MLP neurons of a small language model. Each row is named by its layer, matrix (gate and up: input weights; down: output weights) and neuron, and shows model dimensions 336-431. Each number is 128 + 32 x the weight over its row's rms, rounded and kept within 0 to 255. A neuron's up and down rows have the sign that makes its largest values positive.
After each neuron's rows, "fires before" lists the tokens most often just after its 100 highest values on Wikipedia text that the model never trained on.

L2.gate463 [109 151 157 215 132 114 110 155 115 139 119  66 102 135 116 100 145 148 162 116  93  75 112 149  93 124 126  69 116  96 116  53 128 128 100 129 100 118 102  90  91 120 121  45 179 131 115  88 127  89  96 162 134 125 143 108  77 112  81 153 121 121 165 112 135 111 165 131 142 133 144  62 176 125 148  57 124 165  55 159 121  82 184  90 134 136  66 144  85  97 198 106 195 152 120 115]
L2.up463 [126 153 111 188  85 121  81 157 144 145 123 115 114 126 125 102 171 100 137  93 100 104 194  89 124 167 147  97 139 124  71  80 138 146 205 125  96 142 155 167  42 113 122 111 174 112 126 110 143  66  93 125 101 116 106 131  93 117 116 139 148  96 132 152  93 125 155 105 132 163 154 107 142 112 193  98 120 146 118 101 134 132 161 126 128  84 179 123 129  84 154 103 189 137 101 138]
L2.down463 [158 175  86 115 111 136 142 127 131 158 132 120 117 125  85  83 101 101 141 146 194 138  45 134 127  99 142 133 181 140  59 139 123 121 111 148 146 132  83 132 122 119  80 118  84 110 125 140 119 135 180 175 146 124 175 129 208 154 161 129  70 115 148 150 125 149  84  88 124 107 130 168 116 166  80 137 122 130 195 190 151 128  98 134 143 149  84 172 179 164 116 141  88 125  55  93]
fires before: "9", "6", "3", "4", "5", "8"

L2.gate456 [ 66 176  75 170 166 172 143 187 139 115 118  92 141 145 145 155 156 173 143  84  93  86 142  82  86 151 168 147 110 124  69 128 146 112 120 133  93 109 100 136 139  72 211 105 100 171  82 120 122 114 143 125 151 117 148 165 167 115 130 114 105 206 126 124 149 161 107 118  90 120 128  94 144 179 147 172  66 133 124 160 131 123  85 163 164 130 139 113  98 101 124  60 143 101 100 166]
L2.up456 [ 72 159 128  92  92  81 143 113 133 133 102 101 108 127 107 123  92 114 142 112  76 145  98  74 171 154  91 150  72 162 114  67 138 136 158 115 126 161 146 149 165  66 178 127 105 143 107 116  90  76  77 179  75 114 154 129 144 147  76 177 133  99 127  77 137 130 147 148 124 148 125 123 139 123 106 119 130 109  83 133  95 114 139 108 145 123 108 148 169 108  61 163 168  61 124  93]
L2.down456 [107 149 141  91 143 122 115 118 125  97 182  99 112  75 188 106 160 110 145 137  79  98  87 111 152 136 122 113 133 131 111 136  84 138  87 112 136 122 106 135 145 123 156 171  68 142  97 102 157 106 141 179 140 120 223  71  97 116 100 112 144 123 133  66 117 140 141 139 137 182 107 106 122  97 121 102 142  84 104 152 103 188 173  99 159 117 143 129 176 120 131 122  99 127 132 129]
fires before: "1", "2", "0", "3", "4"

L2.gate668 [125 122  67 103 137 154  89 148 110 129 137 115 174 159 140 145 108 176 119  99  80  53 143 160  67 126 175 163 177 150 121 166 110 116 106 111 118 104  83 132 187 128 135 182  75 143 108 143 116 174 108 191 172 111 134 159 127 161 123 139 144 191 107 119 141  91  99 170 134  58 108 140 121 157 152 151  99 100 117 112 138 146 126 122 191 217 105 106  99  95 139 141 124  96 116 156]
L2.up668 [113 131 107 152 153 173 125 159 138 102 159 106 135 111 111 153 171 172 196 123 136 141 128 176  79 129 148  92 136 113  88 139 167  59  88 128 106 108 102 132 131 149 162 128 104  42 165 127  95 177 154 159 114 130 150 178  76 158  91  86 215 169 132 107 121 135 155 134 153  96 118 154 208 133 133 159 119 140 185 111 174 109 111 134 123  86 100  96  99 203 149 156 143 124 133 163]
L2.down668 [111 120 134 174 145 147  85 123 107 167  87 149 181  68 159 185 121 145 102 128 172 148 143  83 143  84  87 141 151 149 164 103 134 153 122 121 139  69 147 143 106 143 157 149 172 133 112  85 107 172 123 123 123  64  79 110 143 141  89 130 134 146 134 121 137 164 132 110  93  66 162  75  57 174 196 118 103 167 160 126 210  95  73 201 140  98 152 112 132 139  94 102 118 121 140 135]
fires before: " |", "\n"

L2.gate681 [119 128  75 122 135 159 113 154 203  63 131 112 144 147 195 177 176 130 156 144  87 110 171 134  71 137  97 127  94 134 102 110 184 173 130 128 117 125 113 122  94 159 104 163 134 102 129 104 117 194 122  97 143 125 118 153 197 143  75 180 121  97 121  85 116 112 201  76  94  93 106  84 161 122 120  96 117 111  93 114  76 108 120 116  99 145 160 143 112  90 198 133 110 162 132 150]
L2.up681 [ 85 125 147 125 114 123 151 152 154  61 141 123  99 125 129 138  77 139 193 137 120  91  99  98 147  62 112 157 133 118  71  91  86 164 140 103 177 102 197 120  58 169 113 155 101 125 143 111 137 170 145 155 174 139 183 143 120  52 128 171 170  86 149 107 132 126 141  97 129 155 117 103 138 111 146 112 190 119  76 124  94  98 124 141 129 133 189 152 134 119 121 129  69 179 153 123]
L2.down681 [169 137 123  88 149 125  88 114 128 150 180 119 120 119 160 112 165 109 174 134 127 126 151 170 163 104 146 162 101  85 155 139 144 187 158 179 132 121 130 143 199 213 145 122 136 119 133 124 158 136  97 113 198  84 137 113 155  68 153 104 116 124 119  68 158  88  59 135 118 132 146 134 119 170  87 124 153 109 107  98 175 114 155 183  77 138 161 107  95 144 179 118 142 156 167 109]
fires before: "9", "7", "5", "6", "8"

L4.gate686 [134 169  91 114 128 192 101 172 140 146 124  59 178  95  75 143 156 126  76 113 176 117 148  88  95 185 188 173 149 133 136 134 158 151 135 153  79 116  98 141 121 127 132 164 129 105 161 168 145  92 121 163 126 185 122 139 122 163  49 173 153 117 136  87  94  89 131 146 102 125 114 137 110 141 118  91 155 149  75 117 115 132  37 112 112 146 137 151 109 100 122 170 106 133 144 188]
L4.up686 [161 164 134 114 164 164 194 117 164 180 142 145 118 163 116  97  67 105 159 127 141  71 164 101 131 111 116 103 145 127 179  78 133 116 147 111  67 157 109 121 149 139 116 168 129 138 159 122 107 135 111 143  92 123 121  75 149 209 128 112 118 139 131  70  82 139 149 146 202 141 113 128 152 128 158 102 176 136 105 128 110 176 116  98  89 149 113 100  89 130  90  92  33  98 170 156]
L4.down686 [114 113  82 147  99 178 198 142 141 114 138 109  95 156 163 130 119 110 135 162 121  76  89 113  84 150 107 165  89 153 116 123 112 173 139 171 109 126 127  85 135 164 133 168  96  93 152 138  95 170 130 162 135  89  95 109 126 162 113 171 100 185 143 118 116  85 161 103 125 113  99 211 149 131 135 123 119 105 125 100 148  60 184 117 154 140 112  95 117  72 157 138 112 125 101 206]
fires before: " |", ".", "1", ",", "0"

L4.gate583 [195 108 124 130  49 164 152 100  90 158 154 115 114 146  65 104  67 101 140 106 147 131 158 116 104 101 122 109 118 153 198 165 134 165  98 115  93 124 131 184 133  85 112 168 131 113 137 131 152 178 112 139  98 188 146 129 127  99 103 103 189 124  95  76 110 153 120 135 106 111  47 134 166 137 144 145 147  92 188  92 135  81 125  99  97 173 156 104 130 232 153 150 117 114 131  90]
L4.up583 [146  95 119 105 187 117  85 153 150 130 102 131 131 132 173 169 142 135 122 137 149 168 136  85 158  66 157 151 136 123 144 136 122 103 175 131 127 132  93 132  83 135 166 117  98 130 165  89 102 158 191 154  98 160 164  90 136 168  89 115 105 133  78 137 136 114  75 163 129 158 119 179 116 160 110 118 155  84 118 106  73 109  79 159 146 173 130 208 129 123 146  89  55 115 155 169]
L4.down583 [ 99 115 120 162  88 190 177 123 132 132 135 134 151  89 109 171 102 148  82 146  81  73  96 105 113 146  93 199  95 150 144 105  91 170 118 182 203  52 175 125 114 178 143 185 108 100  59 175 134 143 149 150 148 161 145 127 138 136 157 127 111  95 199 110 142 150 179  82  86 143 153 128  75 162 125 156  82 113  91 173 191 112 184  92 133  99  95 120 155 121 149 132  82 151  93 103]
fires before: "2", "1", " |", ".", "0"

L4.gate403 [159 155 139 146 165 158 114 128 147 144 189 143  76 255 148 144 156 151 106 187 152  58 143 110 161  99 211 164 102 155 145 104  91 140 149 104 147 123 146 141 191 144 119 143  97 112 120 111 116 159 135 124 155 144 102 192  99  72 157 146 132 186 164 149 235 160 153  90 156  84 115 125  84 166 173 160 103 134 142 141 126 202 131 138 136 189 157  88 133  82 129 132 111 103  83  76]
L4.up403 [ 77 140 106  96 185 182 113 197 169 144 111 127 160 108 153 115  90 146 172 117 113 130 146 146 100 162  92  66 141 159 170 101 109 144  81 132 109 138 133  91 131 171 182 136 141 141 119  90 159 134 141  88 160 100  77 136 153 202 110  66 122 139 123 124 121 184 156 111  82 131 106 169 123 121  99 109 133 123 151 103 153 129 131 152  79 132 159 135 155 145 145 126 103 147 195 142]
L4.down403 [110  98 141 134 162 171 124 163 204  99 127  80 169 194 118 134  88 155 103 190 145  98 137 151 138 141 115 102 127 134 133 136  96 155 135 142 131 102  94  30 116 119 147 150 118 123 126 116 159 131 123  75 176 158 143 105 142 148 119 124 123 156 186 147 154 184 158 129  91 112 131  91 168 104 127 107 143 139 131 103 174 131 150 180 106 107 145 118 111  70 133 112 119  71 100 133]
fires before: "\n", "′", " |", "″", ".", ","

L4.gate387 [161  73 152 125 113 202  84 180  71  57 197 141 151 200 121 156 153 175 121 117  75  93 174 101 120 199 177 140 166 140 151 123 153 124  80 180 118 136 143 123 130 123 127 132 161 109  91 107 119 185 100 146 131 167 194 105 131 105 120 139 127 130 119 136 100 192 118  92 134 131 106 144  73  74 121 176 166 177 123 117 129 159 158 149  93 157 212 122  81  89 133  99  61 112 191  96]
L4.up387 [134 113 115  92 152 203  81  87 107 105 129 171 113 166 129  71  87 131 194 113 140 127 167  91  35  91  98 113 162 197 133  83  79 116 175  99  38 187 103 180 113 131 162 162  89 172 119 136 131 136 115  87  78 110 122 115 128 145 177 162 110  96 153 154 124 136 119 104 188  82 116 130 140 134 123 123 165 188  98  41 107 134 192 137 145 114 116 102 106 131 143 129 188 159 157 143]
L4.down387 [144 165 121 162 149 145 131 117 159 113 125 130  94 138 142  47 140  59 195 140 203 134  95 127  95 132  99 161 110 140  80 111  67 111  84 125 117 111 107 185 156 143 163 155 140 159 164 184 141 119 124 156 138  91 113 111 156 115 144 128 170 137 120 171 145 143 108 148  98 163 141 168 184  54 156 106 105 132 119  72 169  93 154 118 132 127 118 119 160 118 197 145 216 113 141 135]
fires before: "\n"

L2.gate391 [153  63 138 101 113  44 115 138 114 142 112 118 161 113  95 114 127 148  47 131 112 101 136 133  68 114 116 156 143  84 131 148 129 111 209 110 166 109 128 149 213 180 158 125 139 151 108 132 112 153  95 111 125 150 101 115 136  90 164 189 162 151 125 104 156 131 107  93 101 107  69 121 145 141 166 166 105 138  77  91 151 107  86 137  77 199 220 116 119 138 180 129 106 107 122 144]
L2.up391 [134 121  94  99  88 136 106 165 210 156 151 134 146 109 124 150 157  59 166 168 139 127 145 156 144  74 107 145 163 163 137 105  64 135 115 105 159 113 116  79  83 138 118 111 134 181  90  80  98 110 103 100 133 104 128  92 151 148  76 174 118 152  90  76  96 111 135 100 166 170 111 124 185 117 126 107  66 130 144 155 133 113 176 128 136 153 136 121 100 134 137 109  94 120 149 173]
L2.down391 [125  64 111 108 127 171 128 118 180 133  85 133 149 178 112 106 112 148  98 136 109  99 100 143 210  76 180 108 119 109  91 133  75 133 119  79 120 197 133 158 115 192  49 139 151 110 112 105 146 131  99 111 137 159  98  94 134 211 128 177 106 156 117 127 111 108 125 131 135 125 125 103  97 119 147  75 122 106 105 143 169  85 185 108 125  88 168 178 115 117 140 109  78 138 160 122]
fires before: " ", " (", ".", ")", " (−"

L4.gate5 [ 98 166  73 156 127  92  77 102  98 127 142 113 152 117 119 145 124 133 138 127 136 126 118 101 171 121 111  95 119 154 143 126 116 104 158  91 163 183 151 137 151  91 149  69  94  96  76 124 149 128 152 126 146 107  64 174 209 159 137  77 149 155 160 176 148 177 121  99 118 106  93 142 103 133 146 155 156 135  63 124  81 134 124 102 126 178 141 173 113 130 141  88 111  97 170 166]
L4.up5 [118 137  74  91 150 170 199  57 118  70 110 140 118 115 138 132 100 115 104 165 179  79 177  92 107 127 124 144 173  81 187 131 163 116 129 108 143 138 139 119 125 134 163 179  73  84 132  95 127 156 133 109 119 159 127 163  86 151  99 142 135  77 148  98 117 114 109  99 117 100 115 130  97 186 149 135 162 121 155 111 122  76 140 138 112 156 168 145 116 162  43 121 199 104 105 103]
L4.down5 [ 64 141 116 152  72 131  62 119 150 141 128 120 119 137 116 147 142  83  97 117 132 162 148 107 168 149  82 138 131 102 165 145 118 188 175  91 138 112 110 123  62 159 106  54 121  86 135  92 158 140 117  81 108 188 108 138 164 153 120 109 100 128 119 137 106 168 157 136 116 111 118  94 109 142 136 133 159 144  76 121 134 131 165 106 132 175 122 105  94  72  71 132 123 150 130 148]
fires before: " |", " \"", "\n"

L4.gate633 [111 122 108 101 142 163 135  67 108 186 126  89 101 174 135 153 149 220  63 130 114 135  97  74 122 105 130 163  49 113 196 137  84  96 101 117  87 123  82  84 174 117 110 145 107 123 129 114 138 133 117 183 111 190 114 167 195 112 100 129 110 107  92  91 111 145 149 118  93  94 148 150 119 154 116 180 160  97 160 146 116 110 161 163 176 198 100 153 142 112 158 124 179 166 100  62]
L4.up633 [139 151 145 146 185 172 145 159 167 190  84 127 171 115 150 152 145  51 175 142 101  54 176 164 111 212 144 117 107  98 110  97 183  98 107 208 145 131 156 193  84 129 124 122 177 153 137  90 147 156 109 103 105 111  78 111 105 158 115  75 153 103 162  96 123 103 165 115 128  75 123 145 118 119 133 110 141 124 143  97 125 167  82 121 104 166  87  87 128 133 136 114  96 146 107 100]
L4.down633 [146 174  96  91 164 101 120 166 165 119  77 155 187 128 121 140 165 138 130  60 129 114 130  95 116 146 112 161  82 145 115 109 102 178 146 161  99  82  87  91 123 109 126 154 162 146 104 132 122 138 164  62 111 116 105 160 143 146 146  43 167 130 210 129  84 122 161 161  67 115 135 130  24 156 199 131 144  97 115 172 101 144 174 156 186 108  94 103 158  57 131 190 140 152 150 132]
fires before: "\n", "The", "-"

L4.gate249 [163 161 115 161 148 145 105 143 146 112 102  99  92 129  33 106 111 215  98 137 121 125 152 118 107 178 155 116 155 145 128 144 131 150 156 151  99 151 111 100 177 140 160 113 144 172 146 130 104 130  63 182 108 113 158 135 169 135 152 161  56  98 140 121 122  97 116 137 134 105 114 125 162 163 197  58 162  84  56  75  93 180 166 128  78 181 108 122 205 139 112 139 134 164 145 117]
L4.up249 [162  99 136  95  99 137 112 127  69 113 132  93  88 154  93 143  28 161 126 101 112 139 115 139 104 121 131 180 154 165  76 168 184  93 176 188 133 151 116  92 161  96 162 140  72 133 147  98 120  87 153 105 149 132 183 112 140 119 105 140 143 105 118 110 193  93 122  95 169 106 119 109 100 121 177 123 174 134  92  73 103  53 133 184 139 132 199  94 112  86  45 129 161 121 151 172]
L4.down249 [131 120 113 118  75 139 133 106 171 143 159 144 113 141 102  89 121  74 108  95 143 145  88 129 136 164 196 148 127 125 143 153 135  63 168 143 163 142 129  99  72 136 195 150 186 149 177 112 149 172 166 156 158 146 121 158 127 126 133 131 104 114 135  47 192 171  91  98 141 115 140  98 105 149  97 211 104 120 142  67 121 110 134 104 102 115 159  89  90  99  85 138 166 135 103  75]
fires before: "1", "2", " ", "3", "6"

L4.gate310 [113 198 165 214 110 179 143 177 125  52 165  99 116 122 172 133 118 139  89 109 122 121 150 138  82 172 135 126 105  78 124 138  89 118 141 149 190 149 148 116 154 120 141  98 126 114  65  94 130  92 143 143 108 130  91 148 188 202  98 181 112 131 124 147 129 131 148 120 120  92 112 134 152  85 112  67  77 144  76 168 105  97 134 129 130 100 103 192  99 100  95 156 155 186 125 110]
L4.up310 [ 72  78 129 124  84 132 106 178 107 122  97  72  88 120 110 163 108 120 150  95 107 141 114 170 162 120  88 142 150 139  59 126  72 170 132 137 174 140 171 109 137 145 148  71 144 163  83 154 136 128 145  99  32  75 159  96 153 139 147 143  42 140 135 203 123 121 112 107 117 144 183  89 133 104 119 172 138 179 107 116 108 114 114 128  98 127 133 177 116 102 128  92 106 144 157  69]
L4.down310 [130  63 116  67  93  65 137 125  76 154  92  97 145 121  90  94 159  94  72 111 187 147 138 117 154 157  85 145 155 114 190 111 136 145  77 108 124 112  83 104 139  91 109 156 125 101 180 165 134 126 204 158  96 135 123 134  56 127 169  82 131 108 126  90 116  83  85  76 156 157 188 116 161 150 144 201  91 126 158 106 194 145  95 110 149 124 170 140 198 164 100 107 112  67 151 101]
fires before: "1", "0", "2", "5", "3"

L4.gate472 [173 169  48 141 187 145 133 128 172 113 138 110 117 142 116 180 124 120 136 167 101  64 183 113 191 169 131 124 104  73 168 132  90 135 134 181 105 119 159  91  96  67 104  95 135 164 112  78 154  61 158 200 101 191 106 136 129 181 103 164 153 140 130 106 113 120  89 135  89 189  86 127  48 150 171 141 109 102 108 120 126  68 138  66 104 139 188 164 121  92 139 113  97 131 140 173]
L4.up472 [192 150 120 169  88 133 153 124  96  95 130 144 103 164 187 178 113 130 132 125 167 117 138 106 112  82 119 154  71 118 140 104  92 143 162 137  64 109 117 145 143 113 137 145 100  88 142 129 179 154 171 134 121 121  95 169 127 150 100 152 146  95 141 144 170  96 142 152 123  80 112 114 123 145 154 169 149  57 172 121 124  84 143 109 139 102 158 119 114 111 132 198 152  97  99 127]
L4.down472 [193 160 133 122 150 151 127 121 117 118 127  93  98 148 182 126 125 149 163 146 169 140 130 128 171 136 112 127 135 180  59 105 128 111 180 139 105 119  96 211 161 176 124  98 140  61 128 101 180  70 131 124 152 108 137 142 144 149  91 123 131 113 143 118 175 111  93 128  95  83 143 107 124 136 149 198 111 105 173  94 108 141 128 152 159 126 132 136 156 120 117 133 152 120  72 120]
fires before: "|", "\n"

L2.gate319 [124  63  88 139 134  90 114 126  76 137 121 110  84 133 100 151  96  93 126 142 155 122  95 120 224 130  87 146 136 121 149 160  97  84 176 113 130 157 134 120 123 124 131  63 147 123 100 102 124 167 107 152 108 100  73 165 130 180 177 106 156 132  84 155 118 184 133  74 121 115 129 131 128 185 173 125 161 174 168 178 156 169 126  91 119 114 191 144 174 156  90 144 130 137 158 178]
L2.up319 [128  59 124  85  93 153  78 134 191 136  90 161 164 135 130 122 170  87 159 166 145 144 144  77 111 116  77 176 100 146 109 135 101 107 130 139 153 110 136 131 150  97 117 112 172  94 125  99  69 156 133 111 158 164 152  92 182 177 137 159 167 148 112 144 162 173 120  68 188 120 108 162 121 152 133  98 134 106 112 140 116  82  91 138  86 123 140 155 120 109 148 148  92 164 139 116]
L2.down319 [138 139 124 152  79 140 119 143 168 101 132  87 117  92 186 114 106 102 159 130 115 172 142 164 144  74 111 159  62 135 128 125 144 110 136 127 205  95 150  47 155  96 109 109 178 103 134 148 105 150 104 167 111 149  92  47 155 204 140  99 146 111 112 120  97 140 132 135 165 168 108 169 124 102  54 120 153 102  67 136 171 104 143 128  73 139 105  55  71 116 113 147  82  88  96  55]
fires before: " ", "\n", " |"

L2.gate608 [112 127  98 151 153 141 100  89 122 134 121 100 144 148  94 175 128 148 133 103 134  61 108 109 109 181  90 151  95  93 143  94 154 154 123 175 103 140  50 146 102 133 128  89 121 126 104 141 147 133 110  90 121 113 151 121 124 145  89 127 142 135  60 104  96 139  69 108 133 109 136 117  56 126  95  97 204 182 182 126 149  95 202 157  87 122 123 112 155 152 202 116 121 111 163 174]
L2.up608 [140 130 151 142 141 129  84 214 161 120 171  76 145  89 108 112 142 117 127 163  98 100 150 113 119 105 163 101 129  88  94 100  95 103  91 126 141 107 124 107 131 160 124  99  84 169 133 157 148 186 127 179 123 108 142 150 155 112 114 199 170 192  87 117 111 159 111 159  87 176 128 151 179 116 125 158 149  78 163 113 110  72 131  97  84  85 128 119 150 122 107 156 145 137  92 100]
L2.down608 [157 123 137 136 137 163 102 124 100 136 122 127 117 142 156 162 198 165 146 137  73 164 140 155 151 151 101 134 112  44 139  69  81 112 127  85 139 127 106 121 105 146 176 107  98 155 158 120 156 152 153 159 108 138 193 185  97  90 135 132 127 134  56 147 172 153 132 152 106 158 111  84 131 140 110 157 183 123 217 154 139 120 162  98 125  73 125 110 116 120 107 123 170  43 126 107]
fires before: " ", "2", "6", "7"

L2.gate123 [ 85 161 124 163 134 165 133 160 152 167 126 116  59 103 116 155 148 108 105  85 130 114 191 173 202 129  91 136 116 161 133 106 130 125 109 132 107 116 112  67 103 112 158 116 122 146 137 211 153  89  72 201 123 173  53 110 171 136  98 194  98 151 118 117 112 198 180  81 132  89  97 139 168 134 134 142  97 126 120 149 119 157 174  91 110 137 104 131 128 129 188 158  83 148 202 168]
L2.up123 [109  80 119 150  65 105 150 120 141 126 151 135 122 142 127 151 143 111 168 138 162 150 132 161 120 156 153 159 113 107 133  93 180 115 161  61 112 115 158 185 140 148 203 112 120 174 139 133 116 186 133 191 122  78 140 121  92 158 181 115  93 157 122 158 150 123 110 105 135 139 130 132 144 166 134  89 108 150 165 157 134  75  79 103 151  94  59 149 164 170 102 138 127 168 111 148]
L2.down123 [168  86  61 122 154 143  65 117 129  96 195 147 147 141  99 131  92 138  93 130 153 106  77  73 167  96 169 145 154  55  97 143 148 107 144 173 183 162 189 129  81 189  88 130 131 117 167  83 109 162 230 113 122 130 140 145  97 146 110 109 143  95 178  90 138 124  83  97 120 100 121 120 114 143 111 115 129 120 133  85 128 100 106 165 154 176 150 204 111 160 140 151 125 117  70 143]
fires before: "0", "1", "2"

L2.gate552 [125 141 122 141 143 142 132 149  66 148 105 121 141 129  97 129  92 171 103 123 106 136 134  89 181 107 134 103 106 120 191 176 106  84  84 135 110 105 106 162 147 109 158 113 135 134  60  72 101 123  63 135 137 149 163 112 112 143 101 180 126 146  83  89 130 124 128 113  83 128  77 134  99 155 160 128 151  86  83 174 158 172 130 142 138 137 159 152 104 164 223  47 130 122 102 160]
L2.up552 [141 135 169 110  84 140  68  96 135 136 173 146 197 151 129 143 107 114 123 119 116 100 146 100 224 133 145 140 109 115 124 142 111 131  93 142 121 102 109 190 177 110 151  61 140 132 104  75 131 137 151 137 135 142 204 132 141 127 151 104 120  86  94 114 173 139  87 138 119 156 113 122 110 121 117 184 154  60 121 143 110 103 162 201 174 114 136 124 114 125 148  66  97 174  53 148]
L2.down552 [118 159 139  66 142 111 156 158 104 134 120  97 133 181  50 162 139 117 203 213 102 147 185 145 144 130 123 135 105 110  64 115  59 110 136 114 123 122 116 123 125 130  99  76 165 141 157 123 158  70 126 178  78 126 159 174 151 153 120 182 139 114 176 123 161 125 105 131 111 164 107  71  99 101 107 157 146  80  70 132 118 113 166 159 130  63 143 144 119 154  63 199  80 135 126 137]
fires before: "2", "0", "7", "4", "3", "6"

L2.gate77 [167 124 160 198 141 100 139 134 163  88 117 123 171 161 105 175 137 179 134  83 173  67  97 151 139 145 171 119 125  97 108 106 146 145 156 125 103 157  70 113  78  97 202 126  91 153  98 137 167 167 113  78 141 163 101 159 176 140 130  77 109 186 129 124 192 108 131 145 142 152  79 144 134 180 218 143 140 140  90 147 112 114 144 170 145 113 206 149  64  89 147 149 129  56  58 125]
L2.up77 [157 131 122 165 221 111  91 130  84 120 122  83 138 135 110  91 158 127 130 163 156 136 174  87 176  93  84  89 145 148 183 139 127 100 126 124 165  95 156 143  74 112  87 146 118 180 112 100 165 150 132 128 121 105 121 112 112  79 103 146 193 169 109 174 102 136 152 150  64 206 128 155 139  95 158 180 148 112 117 116 121 157 124 119 130 143  90 120 177 138 127 140 137 153  95 110]
L2.down77 [116  94 106 147 184 158  63 117 144 145 114 127 140   0  94 193  82  91  93 120 133  99 151  92 117 144 125 151  76 134 141  92 128 136 124 149 119 126 170 121 116  96  94 142 125  96 112 118  66 110 115 161 128 117 130 170 142 149 143 167  94  73 215 106 116 130 102 120 130 141 151  67 128  94  55 147  95  92 129 132 156 116 120 122 134 125 102 113 166 109 140 122 114 131  77 103]
fires before: ".", " (", ")", " (−", "0"

L4.gate123 [ 98 145 123 127 132 125 100 153 140  79  94 109 129  94 143 118 131 171 135  96 147 147  98 174  92 146 149 162 160 234  85  62 146  63 126 201 138 119  86 105  73 108 143 106 108 143 129 187 117 145 101 145 130 126  86 120 124 125 106 105 156 102 134 120 110  91 163 119  40 108 109 174  96  77 150  78  96 150 132 194  96 148  93 129 100 167  83 128 193 134 127 143 114  75 116 146]
L4.up123 [152  98 126 113 128 126 123 137 197 125 132 132  86 134 106 150  94 164 137  94 180  73  90 176  95  99  92 103  86 148 149  97 190  95 148  82  91 167 117  68 125 175 180 152 130 133 119 172 121 154 135 188 132 168 109 172 110 180 132 171 164 133  97 189 122 127 133 100 156 121 114 186 104  99 133 139 134  80 101 128  99 155  71 118 105 151 144 176 120  60 102 143 167 117 126 133]
L4.down123 [154  97 147 179 118 122 152 162 113  76 156 134 115 215  90 112 133 146 162 152 140 141 152  73 130 129 192 135  90 139 180 150  76 136 126 168 145  72 173 137  83 152 110 137 181 129  74 129 134 148 111 190 135 111 153  21 151 108 112 170 151 115 104  64 118 101 154 175  90 114 124  97 135  42 125 104 168 125  87 158 179 122 169  56 161 119 135  77 171 149 140 129  99 122 179  88]
fires before: "1", "3", "5", "4", "0", "2"

L4.gate662 [ 82 141 178 132 166 172  71 175 145 109 222 117 105 119 112 165 125 141  84  36 126 139 108  49 135 170  89 117 109 159 133 114 145 128 101 113 113 160 141 158 165  75 103  96  81 118 124 120 133 165 114 101 100  97 118 139 117 101 170 150  98 110 116 105  85  98 174 134 127  24 126 113 110 134 139  83 143  81 129 155 113 157 112  89 136 165 103 147 119 139 121 167 145 156 134 150]
L4.up662 [173 127  89 145 136 148 121 106 177 141  83 132 162 118  86 160 156 144 135 106 102 141  93 125 113 147  64 162 120 123 113 136 158 106 155 156 130 121  62 152  84 124 106 169  65 155 130 140 130  89 109  93 192 126  98 190 121 149 124 153 142 153 113 101 202 164 115  76  57 185 152 111 162  98 106 153 170 161  70 158 126 158 120 117 145  90 120 194  57 147 145 131  99 120  97 109]
L4.down662 [143 118  91 129  95  60 132 176 191 110 111 143 114  67  76 124 139 137  80  75 179  91 144 145 140 130  97 181 112 135 146  73 151 137 149  80 110  99 121 120 179  79 133 100 109  96 128 165 143 110 126 119 114  73 141 104  91 119 182 134 163  75  59 120 114 121 140 169 183 116  85 114 105 134  83 120 172  84 130 157 175  87 128 114 152 128 147 140  63 193 150 117 117 160 150 132]
fires before: "1", "2", "\n"

L4.gate162 [202 144 112  91 109 134 115 143 117 127 118 150 129 155  95  76 109  99 173  87 186  47 147 154 178  76 152 127 112  69 120  91 119 147 143 158  75  61 124 137 140  84 152 151 117 176  93 106 144 145  85 137 101 128 136  63 150 107 129  67 165 107 108  99  84 136 171 145 104 151  96 118 148 138 119  30 135  84 152 102 146 171 194 150 148  96 192 141 184 105 147 105 108 108 133  98]
L4.up162 [159 160  85 146 147 128 118 143 116 150 145 126 122 137  85 128 131 137 138 178 172 168 140 142 138  88 107 117 112 207 126 135 102 194 144 125  97 143 121 149  50 206 140 127 129 154 145  98 135 124 145  95  27 124  73 131  97 146 157 120 102 123 140 157 153  95 112 150 145 193  81 143 167 147 167 102 153 116 190 141 110 112 120 185 121 113 107 119 147 134  64 158 191 121 129 156]
L4.down162 [131 123 120 110 157  99  87 161 135 133 176  80 111 235 135 203 106 131  92 162  88 111 148 136 112 100 120 142 106 125 100 117 169  83  52 131 148 135 136 121 118 122 126 119 131 176 149  90  99 101 108 129 148 129 124 165 151  61 152 104 115 116 154  92  99 119  86  90 132 112 159 116 119 136 149 172 150 143 132 181 233  90  99 100 134 119 111 139 135 136 147 105 191 168 150 100]
fires before: "0", "1", "2", "3", "yard"